Part of a small language model's weights.
Size: 10 heads of 32, vocabulary 7800, 38.6M parameters.
Architecture: LayerNorm before each block, learned positions, biases, tied embeddings.
Training: a variant of Muon for these matrices, 405M tokens, 12354 steps.
MLP neurons of a small language model. Each row is named by its layer, matrix (up: input weights; down: output weights) and neuron, and shows model dimensions 144-239. Each number is 128 + 32 x the weight over its row's rms, rounded and kept within 0 to 255. Numbers have three digits each.
After each neuron's rows, "fires after" lists the tokens most often just before its 100 highest values on Wikipedia text that the model never trained on.

L9.up551:122160104122157113175098143115132121133163127107154164178166138116107079103104176104129120111056133102124128123157094126163142124057162134183164147131049149109115172128142131185105158159173128099126182116140125182159063113138124107127136101104119203118138164084153141158167152156138091153
L9.down551:080156128124097108099119112182083165101127080134128151117151100077159154153145089158170112152133107126160126142120158080137130176130119136109205190077162050130116100118112135088116151110087135143125142197111192192071085135092078069162126093070155101096141130164190098129139104172149115172
fires after: " to", " and", " by", " &", " of", " or"

L15.up403:142167144126117152139120183150128089111091143140145094106081137127156142142137081125115125152148105111150111085149062124114155141119088153115160155130135080108143093120155104167180142140161115125202115125159190105092141202179120130168090157143123167119128060115096118118144124069138154096
L15.down403:121204099122121147104134139096148145177120118114113082153113109204153145135097090119120100159139138132078089092143143128165128091111123138118091157113134109177140045091189134124087080130173111121111114084109191095105204141120108099150132080157121132079137139154093104112128135069126081151
fires after: ",", " /", " 4", " .", " 2"

L4.up745:050089092154083136090114088097100085129184154067161115143191150143174153065196142144135113156100175123167131101153121157106086159167049072122096138132193086167117081159060083082094141162081147184107092123143204143094154200092142123118091180125154094154117128167129107131095100140123132081
L4.down745:132072096111161080150153143141114099091174108065214138108061083170113134065122102152137085129127169100150126062140067164048115127139104146205157155075164143148157121125071130093132144098123128122060096149145151105144090139164123149110115149094133150093150154153134173082094168146119102126
fires after: " V", " C", " P", " p", " c", "|"

L9.up183:080168130113102182126119127156145158128157110177128086139179144156133156102140118114138165149134153119068136136149097084144166057118119119104201065199140126100158086118179082096160128154101134115096126165110111104176139120162056121118087121140114134104092122111161071159148079086118113085
L9.down183:170166124093142115139127176111138170168130110066115140156123132116103049121137134146149178068126143110122098133092125149124119116057127129131088115142144129176086177105156127151076086111162074152119096104069142152190111148093108192149147157152157199085162116109128123103135147144141104095
fires after: ".", " I", " as", "As"

L4.up20:136090118149112109144106178099154146162080138130143086174100166151197128106102125158128075153116149168103161088154147119159126121215132081073129139166125130139119131156079061115167147081110121154097104150158169094136104128089160121115092109085122166124149153064207143140151121114083117174
L4.down20:165091143136110122223163145145162100105121150141125165121111103183126111108104097114146108082095122141132116164107121120133116150197112171160122143133080121120123130140133127094119168205101144125151175107110131143157105085067140164111097127136138102119139125135142145148133123155126214149
fires after: " P", " T", " M", " p", " St"

L4.up964:149104092128145146101100115095106086188142104077103173161155162085087113151147140187110063139077134114162090152081085111175147164112116162142114143113143105083135114131139147105147104119091090097100103174119083060069171153126144102117150092156101160221141123181147118170087139173100142148
L4.down964:123077147124149114195111100173154100086139095128147072079089155161143129184098085126126118095093114097156123105120148153114081128180143130070148169114145131152178146098142138105147146085113104057179112118176135121199133124106122107147114140098124072071124110130119121152167136080143109082
fires after: " the", " of", " in", " with"

L9.up556:136124134193132084141068120140148143151140139093148129125116149112083166191114149157125096153126070156131072105118066102094124133140070096117178108180048098117119092127105105140120131106125147080148177154130093144103127106166112159174084147117092199138112124144112098093115221140161143128
L9.down556:167130160108080100163148176141120148128083136122087077118145150131129068144125120117103199110128148112141108127132138119167086160165133136169114128100128077136135145139118142118167076127083092100149110128143102124106163213118122051130131190141132132132176079133201145131160098135106109085
fires after: "\n", " =", " an", " a", "C"

L9.up1054:120124151086115124134182123146203091082166148138120149103125123147193150060122152065108138158064154167154091093094144096132155130158105080215182119113199129152135150149147127155118112145136092135141147093089125092044110104143149126116097179088102106180125144098156156143129145079079093160
L9.down1054:090089107118130151120099084112152126130132117154123190126121117135104146114135155095134104001161116140111139121108067191130143105173091120124102157125167177133120146123184105120139112139107069073171144164081118148136152086089081121128137108138120155126137126117123125140118120110132094165
fires after: "-", "S", "s", " s", " res"

L9.up983:162185096143119144166124166085151132155160129178104128153154180124113113154132147095092122082139163135104167132109086130156251110167165159131150113068128146114093120144078059127143181136179098152091123205127126124103131126057124079066202094099106148168186118147115167134134135156098131110
L9.down983:172132108098146129100083098115112093130128165095143071143129153115141073083113131170174138152164119117117088108167136105137178150154095174157154103097108150177124171129097102136112171149144134103161112105095075106134174112173158160085128140150111134168184126100106097163076159128171188082
fires after: " for", " the", " of", " by", " to", " after"

L9.up175:143155066203150152115070109135102147133160134059137146145118120131129092129174153132099065104137152189174090097204120132119180172080133120105143146098054096111080128164117063116198155117197125118139056111155149098151116136169103070212130149169104154126056118065147130085126152118189132114
L9.down175:072100117115081147126139165112101145125114133150128149134161121143141170139075095127136164123114085107127187130079115116115094070110065192132123129088138136139102126077167129117096109086096091124111141116088134093131132074137092129074112111110151110090177122119134169160193131173081135169
fires after: " and", " or", " |", " /", " a", " F"

L9.up1208:118147162113134084118092171139118079166195149135090161026137083098064146064101103105092151141114144111067147096101158142111133091145147083122153122158133168130117108136149138137157153167103159101074096114146172123104088183185141093160177155125152081096165061117157123104162120113079150173
L9.down1208:125163130178108078102127131142148136155105101123114140134159138148136144082167149105135172120102107120190123086089160078127150131192156136160128131097139154096141110170147115144110090142090160111149166106078118128090084179146140147144116190122108163141051114080085189089157150133082116147
fires after: " S", " s", "s", "S", "v", "ats"

L2.up1459:097103132176146127162171126131109087118128083106086158121133181202127115103148182156099136188102201097180084150135097083119150092141142139170106081142212140194084109117150102108171159156131088135149130197111102107099147190129110116082133063136155087092076170138135207198089127145051135110
L2.down1459:156068106108164110116081074193138074073142078181120120113184076157149112118154088143178069147107127190130081116156138091146122123096159146159132124079142196227188026159115107140131159129095141165113115127103090118110104162130093123119180127125143104140140148099158165126078143062119144135
fires after: ",", " in", " of", " the", " North", " New"

L9.up555:115181143155119162078171165133139052068052113151079120135145105148138153108096078143178074159107124121088147164113096086112178095157146121133102112163124130105101122136167126191110124201134139117112184146140136161146114155109109108137143085103142142077143127123143120123153124102171114128
L9.down555:120161144140062091171102138174107121145140131088148141083091160151127178151080193144131145112107119122076136093078099059140145121121128146132184120085139164109118122144140072162111155142077106120160108122145138089177128106109131069145125145164114141141126153111163076120110104088093083124
fires after: " as", "SA", "S", " D", "ats", " S"

L9.up1598:125086157162133153114131156139113131134142140123172123128113139180069049075154196076103199173156126100155206168152057132085190150120149132085093079138130132144102087089129083149150108117144174135145148114122111126103143131142122103138139186086129105181160083175162074082126162146185125108
L9.down1598:108146095134086116150137062128117107115154075091163155091151157115122106136146150093178116138151058133098165141113098094166203117105127146094119136099177147143104088152135114188098116172185152137097071122127126126194146103074074090126193110123148091139123137189127141115156141119155050121
fires after: "s", "C", " C", " c"

L15.up131:111124121043178152223107096037152139098084134094121138184129119166125082123120081111119083157106128132130132160131097082139147142089116035118160113108126126142084174092097143132083138134127127108076072118117109122183191155122142140154144103128186105131129111123094127162142150132063082138
L15.down131:118114110079158188126106087054166124142099122110143083124098122119093074174059135108129117104104093133178102089099151060143181101133139153126167113150100134137101177131120115143090113128089155180139064165134180130172147042176157131092116187108153200132117095067151122176140100146081114114
fires after: ",", "|", " (", " October", " May", " September"

L9.up861:139141103197169129069071084117121176093119139178134104155136158124160158107150120165147069146075134127072131099066118166111155154137146118085147156101179152102134097130094099131150126172165162130120092106120150139153121093163120124110131092146109174108127188120153100057133174140111054149
L9.down861:082130112121167092171162081135199117121123164145150085153075144155050104143132111087164140157137168108162056109152109055056118103088155161120121094103110097158155200096084154152112103114139151207064109116119106103144071128180173115121088156095128062116144144136128131152100122169145081129
fires after: " ", " f", " c", " P", " S"

L9.up952:133152111112101175164137127160135144147113109055146135146182162144139076131134141132147123141080090185144084171192118142183187113161115173154107111118102120148134114159147153146145135138101071125114134139128116168132135141119091112127143110114149123094186123134169107142101152115107119095
L9.down952:105115138159111159159145125138131101127109095168159153100159119090126165113097073082124093121182041117138063189146098150119092145119150181098092129088136138117113125170096110110131091155086163141154142161129128137119049094168080158101083115156108156129108144159136119134154155124139145172
fires after: "–", " to", " –", ",", " and", "-"

L15.up465:052159093162123140127131132138160083183123121126135046166153140105102160110110126113146111159125187159134083112130135087111151094133141202136111128140096132155140146163144157109179125098050149162169127131191121141042077151153196149139102088199127112117126126091140100132169143144150082117
L15.down465:169167151083144095152129132120171093113057120119121117131171085140079104117126120136131143091085196190118124110076063137115165156120136124169116157140125144099076101092100070180143149113159126131173128191096149162169193110142097162159123086129137158117147130168137152156112064048073143157
fires after: "\n", ".", " (", ",", " H"

L4.up113:141185143171136167176132130136087136107118086077147123139150165072114114146111142117123075170135139195155105116172129098131100100139134121089123166122106135120112137139100115075179154194138194181083114126103132184124122177127156046121101138158149161095117111155143134195172171179144138135
L4.down113:109124142135115075111117089185126147196166140144160168164136140083135140123067150166181134131109124147037159164159116152147186119128158170142138134077120115160122097117118121132135106125154131146149075192149134075106162112138119143089126124139083146225167131164059058067157143127120171164
fires after: " the", " in", "The", " his", " ", " a"

L4.up595:126132070075115114146102136162172150104106148056104145116211126141118089140159102121080177122119162115143144135133157080149139177125176144161041094155088154113114150116125108090177135142101083075091172093105133175223163106162142170134127129066092132127182103110145059158138057190145122131
L4.down595:179111112180125118167105135141123099101140132130102165107052108114092126085189194150151134166139123082139086174112141140089092085177140145104111113148169109073145072103109128084184182142175150127118181150135097211062158090132077114132027157080107077134098147135138125105160170133078173160
fires after: ",", ")", " US", " |"

L4.up214:029132173140162145169108160114146138177149125128134119104139147144096149129142163090159111084094165202158136069179085128181171171089105167158072123096160059151163160183141094131135149112099152142159177046120181178095151107168082138119134133124125077102101137165098151114110160093081132120
L4.down214:100130091185147156114149136155117147141064109181154123137034109098114095063136177049148098037102123134121146114129100147182120170131114062131144117118154161158108099135138188114145166154125077124117098144132105149166176149131122097106178179155128037137123129110131090152164163126103147060
fires after: "–", " to", " (", "-"

L15.up34:114160070132134135157120158105125105135080121113075189157098078142155146110093121148152139182108110165156058104131118138129100124114130118124138155155166116139163071145119117155084192149074109148127139116191131108138126100134108111182123150100103160106185159142124090096149158063079085068
L15.down34:135204117122154147102192105083146087124125151195117195087173114150112100164148085094166097124118099155091143138186157161148102109166148107111157153122113126069119148024117135156116181111136181114144076190114141143202100084121089115128076129096116119148133187043136147154104133161114040085
fires after: ",", "°", " (", " 4"

L4.up749:102146129119166131121058158102111160129112092088133093086101142146114124107125142140135112118097119138118118041127153135199151050148159153124127109118138157148035123144103108155139096165131193154145093104118166153131103179091130107101081141130062124132112098169172136145180173122105110137
L4.down749:145225095154109126166123157112149071123108120122080136176119140108135156153195072108133174095186117067122101123074174147133130141077131147177094097155153089120107120181113164079098154115193107162110101130102175101124103099103115125174111113150165106095105115123106110142102079133073139126
fires after: " V", " M", " P", " m", "M", " p"

L15.up995:151148128081114134133084127092120068130084135134139113110166108108169061176106052120167118162121115154076072136180082137140062147086117114107147129063158151148133071144151077120163178130131121149114154115173197116133142120075135130129081137120108171102092173154115194142114089111116116097
L15.down995:141128180143105108140121149097147108160052088123133158116105130128160155168079091142190074163140157144095129139155105153090186105098136117079143149172107172106130120114121108087150160177164161140167095093144137121078156146105167172160117189134148162117110182126105164114094139097082119100
fires after: ",", " ."

L4.up1028:109069143132109168115114102108162181119113113050145113134117128137146122152153117171172100087081116126096143152084147115138062111150147146165089171092136097158149167173099111119166108162131151101105155112137174114115153159077124105096109110155159080098175117086195110181067149175083133150
L4.down1028:109094156188109085141138146123079088137108176104133104191143138220114155132109178149134179123136137113107102136099136167140151152157174091104079134108168169141126174150084156091141138157110114150139138092066121123188107192089131136126138102112103074122167152084105187041120086074112181154
fires after: "″", ".", "=="

L9.up1239:108096115139135100122089136155170129171174087134156172179151129052150125098134169136071116128119129172115130154204133121107082111114197060200124113123145117076136130137108158117117069126097163134147154083191130128097161135144137138121117051143128143213155138120160095133123105154114144126
L9.down1239:140112161061129150161145128171158123132052213115058116161113093089163114111097139141144136126114127157125123176190126133159113152149153099172109124145127124172104143103142205132104134153104183163234190079104072123127093119149143170137142083062135172165136180123161133108130137108121182206
fires after: "\n"

L4.up1567:125089110120121190164098112141164112185156121097133048177099147184126136097146201109089108157135148131173185096084067110116159141127145043143098129160146123074095128123120116095083150126135200131169139115142134131128111123156131137194109077132101132132131105141160164117106143166094071118
L4.down1567:089109080136179077083173100121134077163160167140131117160084121075186176142166142130162162134101202084174126141112091171148166126168072156094083080073099101118132160142140114121130085149057172114058157175140153090174093145154164134107175118141070127099131131092086138159126157117095135119
fires after: " c", " C", "-", " ", "a"